Weights of a small transformer language model.
Size: 8 layers, width 256, 8 heads of 64, MLP 1024 ReLU, vocabulary 2048, 9.14M parameters.
MLP neurons of a small language model. Each row is named by its layer, matrix (down: output weights) and neuron, and shows model dimensions 128-255. Each number is 500 + 25 x the weight over its row's rms, rounded and kept within 0 to 999. Numbers have three digits each.
A block is one neuron, or neurons of one layer that tend to fire together. After each block is what it responds to, as a language model described it from the Wikipedia text at the highest values.

L5.down104:516541541506498515487502539495497457516499500495539529473498519522470467488515492515514493478516480513497480515514549506436517510496487481524475502507525489546453508522515527505486510466442482507513523521488516490506511521543461497480452462470443480458499454529451518478478510490458507487510529501515523511488505477498543507476489470478492459495483506510515476465500518494516505468494
L5.down120:497453522500492527519507490502466466519519442482504495495483500487513515495529474509494481497521506505544496490442488519507473498495474464518482498491571465507509523489490490501518430525517482514481513526484516488481491514529508542496480477525481532466507510498482523489531541469482503499495503468489501519457488533506484531457521532543510543510498502522477490524521551493472529499514
L5.down128:527494472504537538539499513478489492518525484482539471514501493505499492496511498488512523477486493477498449526502463446456523497525473498502524518500494464497520498500517490501480521504538540486509469510478481455506466472511545476519506478499476541486507533466515481510555496513536529511503516525479483501539506448483470492496511465462531507498539498527503499509517498479500514501526
L5.down133:503506479499498501504537491487498509478504517511514509496490512509486494502527488510491518521509507489499499519476486499496497498500498461490513507501470488487495503494517495495495493498479511471517507512499501491504484506476489509520504491493497496524504507511489515494494832488497482516513490506486533497492487503519503468508491490506487496495484493490506512523499521510498488501537
L5.down145:488505525527486546483461486502508471506519523458482527500496511501521484459505468472520477514526485510534499515475507542517493488517459508503514519481523510455512514475485514496501509515491516478481478504502506501502496482543480542519493479521494492500489527469468538515470521517491485485536521479450469499523451521500568499493512521480478501479453462528505498486513538494523512540501
L5.down175:484517493471490511470496442477508504499468494486490475504543507481501539493499512451495480510508547494501504499505463494478506543469534509473506524491539542525493469478508502509490519517480481461447480499504499466520462453501497510516512525492505548513463486522478461494496492500467513536496491563509524513493478521506547495471511519551490483479443501488503445494465480452484530477526
L5.down260:479479533437484542485516523501489524532514508481503515508519521515519501498465487476491480454519532539495521516513496537488477498512468491535535495510496517526486463479488515452534474520497519463457461520524515480501542494492514523481497476478490501504548518511484463494515519559564520505488511502456507489501533496504505541450492483490506472487505515534532503497523544449475460454491
L5.down448:510470515455464510463511497509474488496515523488455492540446471520552514497503487512519535507481504536517528493512514501501508477510517492497533463574527504498514521508494544482524503493483497513456484474467467517502491516560487462495504479492491509515530510523504507489523438554543509512481488562525475475541511485504488464461532494486485486486483496495541509507523515506506528483483
L5.down499:518520514525499506515485445497528504502483502453491501474485480548526522476475460464499487438488532495507542530506512532521498484526501500444516490526475532532467509508495529486488565512416500517517496501457528497542473470508496508508489459476470487544506531529455518479495458519476522517532481512489477544481523482521538516480498478499513481566506482492534516501534504503516485472531
L5.down501:543521517490454504541508492488504521546517502450521513496531501482515487483433492495476511433464474508521481504553469468494461539513463486497520504484466507491446506507502533480477462501473512492508507472510458532493529492478472473498513519473506508486518541499526455489501547523500523511494490505455533497515512485483469492519485510486495491521447502511480527509503496458500503483480
L5.down513:512497506495481477517514498439516495525496553497496471486488480473514442501501505517476502481487514480487520595473517553473512491483472490539564535508498530450509487464522518528523475533515506477461489508510497465494531504494499523483513467468573529469514450521476483523510463545516481564492522497501516503530541532513542524515471510479532495498493517481492473465473536510488506537501
L5.down538:478474546513503490492495466515504479490498517487532486528468517461492493497499493534487479508518483480525528481524480527493515453511520486513478469538473513538534499517491477500478527525548518493522474504482547519502479505505522518487490514499488499478484533524490523503511513516512490538523514503524506479508518497509477430496519517487466491538521510449527508507517488479500508477498
L5.down572:564520501468495482485528521463494518500481471528512492502490482504527499503520451515489456475546508495513531534497490518498470513463436510504506509560479523469498495489514516487527469490542479474462516462504517499489492497539516536461500475497535520492529485537496511506500432474477503537521516506529485499470503480472525487532498493501465499518515507444500482471504487492511493484500
L5.down729:525508497509469490453477471529510492514488485540523498522505461486500487502495500517493527490478539520506542523526483501529463501486455560494521471489514516537495512450549505485498497483498494533485518497453459507528539466499524510462503501495499487520531541486468507494536381510532515545527506530499514487515486499529513494462493468499498529522477546469520504489488504520517492497536
L5.down882:530554484469509539477507495507504506541465502483489519471446511511474515472513511521506503473521505488487457521499503553521482498498483497480547506452515448479504531466448484548503465508472530478500507542536504498470533503524514503520486501468488516485497509508535484522506517480470517519500488492493535428474471508477502554492511547531524490531485475511480516495502492482542495509499
L5.down1023:555484497519527534541473476496475503506493498487481481506501470519560498495462514430469512473516510494516498511562512492529494483494494476513526555491496511528528502509474481462515430466489477508480484483511514473513491538518520496473479479521532468432495530540479502524523492522492562539479531501499506534490501526491536497475448503518460487541511511532563460491509472498491497474483
Responds to: Year and date completion. Last two digits of years split after 19/18/17 (19-88, 17-97) and month names after a day number, in written dates.

L2.down92:475511498486480576515521483529485514481512471501502502473580521472483472505546544489505476435540497496503449499524549486506468494505493467507510515512491493506509534463485482536491474493521502480445503533548471529511532470484540488548486519517517458477494498447492536496490502555479507503438502528483558493475509537462522504489510505493504452437484532492528500467526482487498474497493
Responds to: Years and place-name endings. Years and final words of institution or place names in sports biographies and results tables, such as 2006, State University, Middlesex County.

L4.down32:439460492554519522523482529477491493483480487515477517564473505492526517486507484485514504510497485532537480500446510478535473508514477519502532499499534514516509544515493518483513486523470506502441461502506533484538458518496522521465546504490472482482517532492483575516514501545521528533466527496470489479507482500494537435498481506529458500493499504473493441502519505480460558505485
L4.down586:470471508463494496490528520515511500502483513460471484541495480417501502472518478550470470511519478556486503531489491479527507514488507491495501518458561481536489535522471480511479520429523505512521493561478483509487516521526497487524484504502477506551490510483504512533486555506509517520452499474524538483511475477506474500505494499499484509504483504497522488534492513484525541520516
L4.down614:466476451526519489492505534473500513492443504503458501514475482457495503469472492511485491493525476551519497493486489483495483473494479495503503527465532487527489530496530470511530496522492505546482489481491483507483481469539522559497459543479489480509514464505494492466530510492498516510535547483521470457450479484487548479533496540509508526545475503533486466491507477488490489523509
L4.down731:457522502499548519482505487430483524444472505508588505529505521486526523531514535480501488509509507490490518509511447507486489493491497509532499508507476486479483484492477497465501507492462509500490476542516496495524481499493472460489502470476466543419474487477482480476492527511514531533531496504528532498506466505499522511464515476475469508508498529464456517514490533505465544467475
Responds to: Parenthetical details after names. Tokens inside a parenthesis right after a person's or thing's name, mostly year digits in birth/life dates (18'65'–1927, born 19'86') and native-script glosses or commas.

L2.down107:503523502514521477527461493499478523494465481485506510516508464481452495535500501465522489496514516527516469528490535477494539476518477532453490476532494493467485499519523481446431511507491491485474506487499490468481494529472452514492493503488486505486518554524489505472513475512512476498515502507548483517546501488510471481582485534521515486517472485502465485559510516524499482505480
Responds to: Election and census boilerplate. Word-initial pieces and row-start pipes in election tables and census text, such as No (overall control), His(panic), Re(presentatives), Li(beral).

L5.down35:493510509533454519456455501510477493509481469487457513492495511529458522492530454509485521519472563510549468463504480514520470490516461466497513498506530501583503526489484480509501481517455508491504497481500489484483503519525528487517449513494457516463547557499499500476558448489522522525503466505453516488512519513511545485471487477519486499508491490455537501497500522471492512498487
L5.down64:486554443509540502476504521529498483462530515522496526514498487519519505500484525513489488536498485466529487484482524519503530534514528477479479476539498509494484509495503501523508526492496495479503548493522496507457486489506511481536536461483475557476484478502474509507500500486511553507506485482473459490539519462487511535500527518459484501517487513522497504459488532451488518521531
L5.down75:510493555534449491474488480505499480496501474484500478540487529505531495498513501459486507483469502486481487497461509512484522517497518488491482460422541504518529492540490498532503456563486533495487470497520508503518524512483544551471469521507526534507497527463495459544506495554538487491504435514488476515534459514498488516476500487513463461536472491518546528505488500488509493469493
L5.down162:486529490501473469484476465535516473449508517492502496514461494475527502518587532506491511530520514500451558502464493495505515543508475502490535520493521469497508548527512489477525530486493516521520509535503516459471490500501501511456502488519487516543520509503510441478517447490551512494499483474525484479523430479522492489500500528480503518459520486499502505511479502508489505471492
L5.down195:478460511537479511488502477501510462539521469491502481560510456530515508471478490476481506498474509515502542493516490490483481502533499497555541475497480528528571517507490483525493492511508500495476524472471487512487534529534527513482489529479473530490526503510506479462529367535513491520514476547478542506506478508494504481488509506463508494522489489474534504490484476487469502473480
L5.down200:516527496521501546484521453478497512461497473464466483453482524481562513535539474525491492545509489505508507526478497496502499502422484495473515505447492515474477524480506519516508492505482497507538507472535474506470483483534506562529499516492512491469514492522510487543546500472513500539492510532506529498520488495471509509549532441501486497476514494514464475494530473515517503499510
L5.down239:509525544457526519543479524525519495489532547508547499506504510535531495526446529504529500475511504449531487510441498534500479491506511526588507493455492526474494496517500524442488526485479483469503471466495491481514494532506508517448506530500500488460484479466476514520497503511490474505504471531493504508485487501497527476468449488534494505547492454512523480504534445483487492529471
L5.down281:505495547494481487462486474505481478503477474519488488544477511547488485513512518504462499504500457491496481498510509460478483533515499481550520482476525487466506476532556487494491490504554496542487486489502456507483487534501501443469510527473504493516499513495538530519541471514554496499501468516487506529492549548449512491481537491478490470482504490509545482545504474515494529476527
L5.down323:511522498516541513503505500545500477510507492490503516521490507510455496513515474510482525471440491491510494500498524487466477471533500511529500463470516477481485520498520500499476464510451518483515470493505519503511532500467527513480511487515489520455487523493485479532521526466516493484504456483458490479498513492488493530482464512519500453541517498479494483479512534484476447509477
L5.down369:505507531518466592536492470492483481526482484494509506478476499498522477502480481520554491510523482499563468485510540529488487476511480493536482519452513464471503504473495495478495495510486495545544521506557500497503528518491513492518490515546504514488499532504476510496495459522477489515453514508476503498514536484457529498516470500486539486465526482506456478482525489477516516496486
L5.down370:497536525477493517511521499535518505555505465455540491510471513531476463468492510505511503464517492533491478482504494492501492524563507475452500503480474431459533521482529494499484529461496486477499500500462491497473519529490535513564496491524500515527486529478494552505491504507482476501548519489479557490465518459500510514470479506461482487491479486451517494503508513493530461510466
L5.down443:504497498491473482503448480511459492494512483541490508551492482537493495482555512537510490508522474488488541478510472513490499485564502494504519478495510488505454470517529475493509519514513492524511493513500510503509515518522470489498520462480530507481523505522488486528520514541553531528509472485506503486523479537462504517537524515485434562516496504532487501498506461490496538495503
L5.down788:514523503468474506509499498491509494522507490471516514498482548508489524468496485472432485503483524519509537473510511508490465539524522476500519469479492551524507467556498505515484511536509482486441469478506463520513490503501473509511515506532524483475509534469496449501555519502530487481505510499486514491490463481532471494446498485544478502531483454486531516485482546482474460513522
L5.down799:448513540511499473509526499535495453490515493520501512508510500495471502488495533522491482484451473531489475505518527461478515483501518489553485445543563484507503496499532508464483551482524476509494522513478572456508520480514501497498524472502515469473479502500485496530492493547551545500524491492486468518507534535509492476489500517481523506512506485482483524519501474485492497512465
L5.down805:480535445492485525498479482478513452501484526505477485495517500485489475471534538472463558499477486543438492501468534477472466498509490514543509537478492513506525472502505520471492495551530566510509531515515493480447531488538492535483501509514476508494470490476490489464487546515507467471549500522507503523503516495491484509485494500485467495513523543493503488500458566491513464507516
L5.down902:489519536477472459518449468513501498534501482533487504545478482497490453483528477527497474480451481508467536483540485478475485524543490494512513491489494479500507490512455498479525530522504517518500526473465531552443539501501463467473497513474496505488508526509487493518519539587519491471496470506520510523516529466473485464469549496476483495503501536494531488506507486470502523498509
Responds to: Mid-word "s" piece. A lone "s" piece inside or ending a word, often after a short fragment, as in Lo-s Angeles, Bo-s-ton, ba-s-ketball, or after an apostrophe ('s).

L4.down76:504497452486478538497491441457441481564508445471480488524529524498538531502475498519486517444481485502515465538516516458536501524510519484492485518515519525517501518506471508547477502478491462490456512514504486496540579447545466502521468509530486511485523504476497460500499499520464530474482517528541505526512528512482514493500506517509514513481526475542514478477492479455488539508523
L4.down98:540520528465461529513518573426509509547486527496495474467515469530484475543492495479494484419490483497538493515522519494476514486494487499485506473510476501503500494533535504500484496526488499501493441459493524514547484484457530516524514482498525498454483535472483519500524563486483452490510481503496531501532544513475492488442512499517502468521483448505510482495472521508462507442471
L4.down252:470474450507494538535497475534525526499520503477496527450506477522520474478499497521517506484531475545560494503488503500539532494497517449513502512513522465500509494498510510511499477510480539474468502523492488516458488516467534521487462450503500537498527520466540481489555573537487491482506514490453482475525520538485509534529477508521561529483519497484542451510499487458513492508531
L4.down693:503487516503480533482474514470469496510510465507477495495501501484484520503492507514494455512508513503534493462454474551492472506514464488547543510538459511533504510490515460500499507503538547430500544527474498482474523532504511520473518439505499509505508482513503505461504519513463546438549526483500493516495493465477465516535497490488505484478515455504483461517506519466533504527491
Responds to: Year final digits. The last two digits of a year split from a leading 19 or 18 token, in dated prose such as In 19|74, until 19|54, in 16|95.

L4.down63:462501488501514488493485507452502477508484526488496473513486494497532524546534509506511527481478512521463487500500492529514495532491493530486525506511462497504538509516525498508513512516491500485481507460459487484469474515451495553540515499488522508517466497514484529501521408510507504565512490530524549535458531466485486475507511531508455503492460483564472528503493511473472503493476
L4.down209:494483478479520472491503510498475498500487499479481462527480505495481466511512544492503489494498525499503482526488463474492503497534529506467502480498501497523512515494496475460484503505473492533438511481479442510489494491495509497493488500469523532541467471499508534467475485523459524544500493517592573557465531528507537506501484537522501560548494513550448474500506496504511541514518
L4.down220:507526512501496516513455529464501453517545544512529515507504524484472503475532499534511494530522509473529555477449489539461464562529485528493531505478506502498515489523495516475492561514516486459503517504511479472525510482492495527506490463512512456501520529503478503484471441497541483467505472474491522524516557532479476488481483493486500516486482546479485478458459534513503498523492
L4.down590:450467500504492465485521518481492503476497518505502495491469510501467479498501454548515474528541522486507467476533501500519515535550469523508484525547535467508505483517521482530513506490481492519502497541476457524478493480472554487542508521481496495510535469504500513500460518488410561514504517492522518553462529520498476510527508503500488504519512514504539496502488499491514531486486
Responds to: Mid-word "s" after prefix. Single-letter word-piece tokens, mostly "s", split off right after a prefix syllable like con, po, re, ex, as in con-s-ensus, po-s-sible, re-s-ponsible, and less often p, f or l (ex-p-ansion, con-f-lict).

L4.down136:507498496442511529508508478502506520461501498491480493488496494498462456512510481526473513500497526514533523475515506478532509515499538456465506531514486524469484483463493489508472492481466498472499482549528511555512496493516454515509494485531499519524459506499520534512501526505493499502519500526454542535516477542459459464488509513447456484481515538468512474460476519504519511498482
L4.down183:505504524482518520508516541507518519487509482523505515495476499479501497462479499526498519547496495520512489534459497520477486495539510492509507502481503522466513452495464491511472497486505496500498467530532477526466532531488474506460522516548466492480489502453500492499520515468483510497503503495478542524548490450498506461468488529488511506532484489438516471493477529523493488487464
L4.down629:518524515462494528479513525496541521503501504504483512480465478513456497468471523531536510513488552536519527491492478518445495535492503489508518453482519514515485481486542485530481526497488532518488479537484483525484524502507481548504492480499501488492517565495502584485529448484493492508550508512462502495509487504459507461465476508471468504510492474494471488539497519468503445479489
L4.down989:491508515496497485493535502526504528475496535483481496474474508459496462447493493537520488495494530485493512492511497531469510552556526475487512544539493522495512519481502508534481527554483527515509477520508515528496500494487497536492467506536458509524506583530485507481514499496492505507526493506469511530537493541463508438474499498483478494497472506485462465501465510468460480518473
Responds to: Separators inside table numbers. Commas and decimal points inside numbers in wiki tables, mainly thousands commas in election vote counts (20,414), also decimals and track-number periods (1.).

L2.down753:495534503515522467476527484472511474474531483509530527489487497494491544528514476520486494469534503540529510500545508506490534489426477482448479485574488477472510491544480484524522483486508502483455495499530532515490509569488527486501503488518531498524485580491509521499475476516479534500476473517491507477503501468519493470494490502500490485496534519515493517488524505506533527473485
Responds to: Mid-word fragments, foreign scripts. Word-internal pieces, strongest in non-Latin names glossed in parentheses (Hebrew, Korean, Cyrillic, Greek, CJK), also accented letters (í, é) and stems like und, vi, score.

L5.down43:471514519524488523547524500479480458542468531463448497514467532488494505504521503537500524501493495504468493491523504498462531460526503499510510489461482540489514481518472499489474512536485546491522466468437491521473566515487507515542537531484533541490535511523489495461450541467500463518513506522478541456509506495529438454524551500462434503541499466488516490537506495477531502513491
L5.down61:476493486549448515537510511483515438484490471509482508507470494494508522456517513499491550461535483467460480520458544525468499510516463468503503513479476474523489453458452465466508516484465519470491565448528482511455564475493548498528502497475516538501503515530529510490488557526477510505467515494505516453520503508491474434510525490487538493476506494505480498509483493521528515553535
L5.down203:474460496504491506545506476528482475468475504486508497520494476500490519489507514495507521451533508488501487484542462510470527504538474504496521508453486484495493510492534456458507483518469536493467489498484525481431528488512578512497528492477498545496503510499538530510503502518540498467495527543464451485538509466521525474488544497500495514512504519503494507465439524514526519502528
L5.down205:501478549519520480492484509489492475515495508455466501502473492510487501495473475515499468451487470515491488506473563482488437509496506509514502499473562516469510486509535481495497509528520501493509493482462513516487551524500506511520527490463528579443486509497485505513452507466521518511474527562519500516481536517503482466496498495469510488482475494508536495547493480510499501525534
L5.down318:488475512516514495486528489537467542469477487520478581520491498530536510510510493527535493533513553509498465490499508482495478508513479457508507517480552498543511510499519493488459532456492503511542525521500495550505503516486473463471537496496456458525527520496480541500477473547424527511563500487506514483473475476495478486505531506520487509491520500487507540533477480510531493493479
L5.down341:445496544514517498520477504488441477480510503557512494526473477534459548544512502537461488458476514494490538470471506461511518458532496549476521488448481449541468501489507484491479503503447524514487487460448479542489511486518499517521500502495504506478526521506511536476473499505536499497485479528507530511490528476465506497487523517496533513535461521490485479484523511483515519523472
L5.down388:510504446507479536500493518523421478510526456542467519511465501459487511476533492481480499518494512520496499525488506523479491503491464506500492489491493520491483484500511504472520544496502502497518501497524523476495514508493499484472462520527536483501520557481521501504537429479484512497518471486454526486514506543488536469510520532516481548512511529504514513505518515490492522500454
L5.down391:442509526505468459482492505517508466481472544463479459504467495528489470489501510491514530486512482480490495531460537494523482480518486486510527497486525472506509509534507501503495503475499507519482547544478480454506490501514508530462509538481497515477495540461523548506522469520495531569506528485515488499502496548571490521517480494500517464516506498518530549528547487498487499467490
L5.down420:486497503511456464563473499540486481479476518504508490532497497535534518502490510506480523495513482478501502526504513493493500472497516500529517489442457518485475499534540510461521527465480533526484510467517455489468564492533488538516514478516490538488485520515491452511517431506560517511481507496526476512527504546549454515463513490468478495492540518520499502492512478473503550476472
L5.down724:476498467510489506488512523495499482505496514461524475532490500467499498454547471503480494554500489506484552494456441503528483512514489520526538533534522484469478503469496521500512469460477502510486492522519487504487500467497498465476464479517524520516484560482522492487492495494509449489534507494520501473487486488482511474496490518507518527498511477493485502553532464511505516547498
L5.down773:482496460447520481483465502527487516510474508501497522507499493489499491526489492498520516522511492540505502490457503495549509483502487502452495470474533523494529478472538482474552564467513516499513523548486462508463514490491504511449539499565471503518498500478475507511486448488497515500516489469501517455500502514484514500530569475491517491511505522439540532502464480499513500519544
L5.down864:501486510443517515481496506493513489499524522495507471499490543480507489469478514491497499511511479535511484539520505479494526504508504518512484486479542428491496545503472460488492490474495506485534481535477515497484512480498522490493530478516488497525512501494568539539512496500522474514543498498438510483464490519495483459536556558437489508477483487546487496544484515485504480498503
L5.down917:493498491508502503549498515474564481487518489482492504501477514536479521470498461451504518471510501500540536499479534497451489516503511459546458531544497512475485507510504488457483531503504556537515506489532543500475491484481503525473513511531492468486507507489521512502495462507497479450514483522505468492512510496491501496455511476507504505480509531446517469488481445527456520486506
L5.down933:498480443487464481500503487528469471534505470468487500533506460494461501539487474481492536500519534482511519510506486507510469501496485478554480520484514514504521495498489499456529509476486483510527524505537480497441501529517506508503474505505493495506461537513532466502584519501527512525525491450484519447500453541529508421520514503547473518470450524489485523515493478511503488505494
L5.down939:509521482498512518523541505475497498480467531482490513509513511470478541461514472493481526525543462465464503493503486510505484535495501498530483495482461499488497506470492495504478476500461515478528519519512470480487491517480482455539525526512482493562493572498494526526482639537541509465471498529492499489524525500520516506487481525489509464469517565463512530513518515493490511483520
L5.down987:519487463479504520520459496463493492520491501493486504528518518470509481491515486485500485476510502471466511534481519478491495502531441458513560500456488492473512506481509491521564489522485523494472474489497493505459532494464549547480523471464517530490512462522505519539497418501483510528520516504509512529467485484478516553524485443483477504513534533538499465485446482492528483545509
Responds to: Number and word continuations. Pieces that finish a number or word begun just before, like 63 after born 19, units (3.9 km), hyphens/dashes in ranges, suffixes (open-ed).

L5.down32:437531478497519499504501512501534540528482502538511490527541467477485504483522483511502521529507479494531474437481480496478507496542486492548494514499530520517491491499528485522483503487513533479470514460504485546475538495519518417472527512518538477485518512488561540527548468516504507502551468513494511513456498502455467470480494470492492503521537537476523529481529468511486511449457
L5.down58:477530546532485514488519512527525466511490496506477533513493492515504511466504486477499467502469504474464511502513532495476486523513525487496490524491443508548525497515494497480484491495478518495518489439474493493490501527464534456533529539527532480459470480518461522512483514512521473499511452518483499498482495554489482478475508505467497491528483468520501497512538474506466508477470
L5.down62:502540479525489506539478501467548490506490522492511496516489520525490536463478497466479498499510490479519456496518477516488478543510527490481502478540484507477486476485511460484501513510444503503501529508511550534514515469521468534541517532507489532469508534476468484494449482484512508478527469503504458479457510485449468498506488496501491501499487507444524519508507483493497541522518
L5.down233:531487499496456450566466501488518492504471505453511499499504515507487486483524498485541477476504511508439514536507494500503527591507507524468549486490530519491490514497525461494495553518526505490537496492523486492533489487471498512508555491500513485513508483514492484477512463526520536502503513501535540512510526481488518471500510551436487533514505496515500500519502570506498495483535
L5.down246:516512457494508496482541524501492515521545480541504502493505490509503534508519512503530517486489501497503510467471480457502460475512515508429493519512499466534469489528535523511494502485533483513492467534475484499520475466458489470502502468486518488516507467460560516483491451508490508503529470498486508510494499548503497545524546511515495526471487512512477513538459520512530518522513
L5.down292:498489483489505495490503543537500478476549508484514520509496462507471539486497500512509493483469536492458490494521453516493480480474485497533500497509495479513458485471503529533499510518529478467478469545529527513522489480526474490522500484479484524522495512492555477468523493517498516457479525463515469500509501482510515477480510504464552503483478505491466514504470558479501526547496
L5.down440:499528478490520517496461511528496500491492521512460507482538493531479486510499478483516475515542488522493488471498528507454512504477496478495525517508509546484486524476546491495520532523494495540527501482499520529496507449512477484518531477470497537464549463504519517500509512448504524482549470506495471465525531459486504482501556498468504513508528473498511502555547494463512527483559
L5.down502:461537522459521489477495538533533541554484524488497458506467518516486474520462472493483503483543494518496559487501512511512514485534529481529501534480487486509513515501499512518512506496481540461528479472514456538465495486459511555513495504498487502477503440499496556485478473480493504501509467517516524553506542495498472490512539499458475471516488501478485476487470451517460488497502
L5.down507:526493487517499527505494529503442443503538485534527500505464500512509469516541497466488502465494491517498520493552469463488486479489516489482531524512500516523493487511484496476492464486540503524479499494469482547460465461484503464474525505512501554478506500495511536520464475482529515467552496478515502464504495541519522496500510516508475492544496549476562523533451464523491516490500
L5.down536:509500517534488527508490462512518469500467488486525497521490499482497538485512492470509549506511501538364516477485486513444509534512490498481466488478503511500503501477527486480518505493506519540515509555519506488502512482500537510523519513540493507548521517511508484481460477523517471506449542501498458438482492472477506522498522508466527538476505552493532506495525468485531500480537
L5.down551:481481455536458536524471494502537513537469505484494501523493496490482497499524522470528466508502490516490516507489507470467567499540529458478523513481537508491469495530448458487538515511506511516523518540511490505502518499522495497542510526526512498488526498483518506512482390560538529544499495503530482466498509524466475449496530521490534515531451491435516492473496521485503506509508
L5.down571:554487522546535511505515498478493468500503505504480468479506474492454526492497537501527502462499529434527482496531450499466480504482481536494441507498492503478499537445534480488531487517505521476482447485490527526526461505513469472499490507503517528483512494524537497517502489482500496536503474526503499498492502483498470506499527437478504515500540519493495474523486493543507537480519
L5.down617:497509482530506570524527537492493480506470476487513505479533482478521451473472491454500490500530477499491492483466510521539517504473503457465536479468532484509513504518505517530494477500498505518483507503502504504534500528472544479501509520512498521505496487530499508497479640494499508490495538515491510497493510483466492457519495449542484524497553517532474518533519498540526481499456
L5.down649:516506467503493490487547477512517493485512497487507505513533504493494481491507486553517523508526529482498508466495536485496470494452523558486509500526551522479506497516532555497502465513520505497505551496504486502499516471491507471541482465515485547544489472494560474487492492442509522551546510547494513510469503485499460470494521503435497478480503477560517495454510504503493522506483
L5.down818:518509526478508524510506491530505498477501517519506515499503529478524478481502452519497498490481510473496498498504502518499483529466479525514506545497532553500477504492489478505476498527499460531516507510483492501501449505526454467505543490529499512525489535493476421483507511429536523494544490474472519477513527488523536501519510505467498452487476499498508493536475531508456534484530
L5.down1010:502485482526534508501529504516505464521455446492454486492518481532448484470458489504525500493498468465505478521494501504500522518492533482493509510498503501507526511508546469517460503504471499507502488454506468562520496501476503499540498528473495481509504476502517505468524534454479513527494534476505499495505559485486485436516525528470473527522474500500510515519522549495523521504503
Responds to: Mid-word continuation pieces. Second word piece or digit after a short prefix, often in tables: La-b-our, T-it-le, no-vel, 7-,-916, 11-.-37, (0-–0).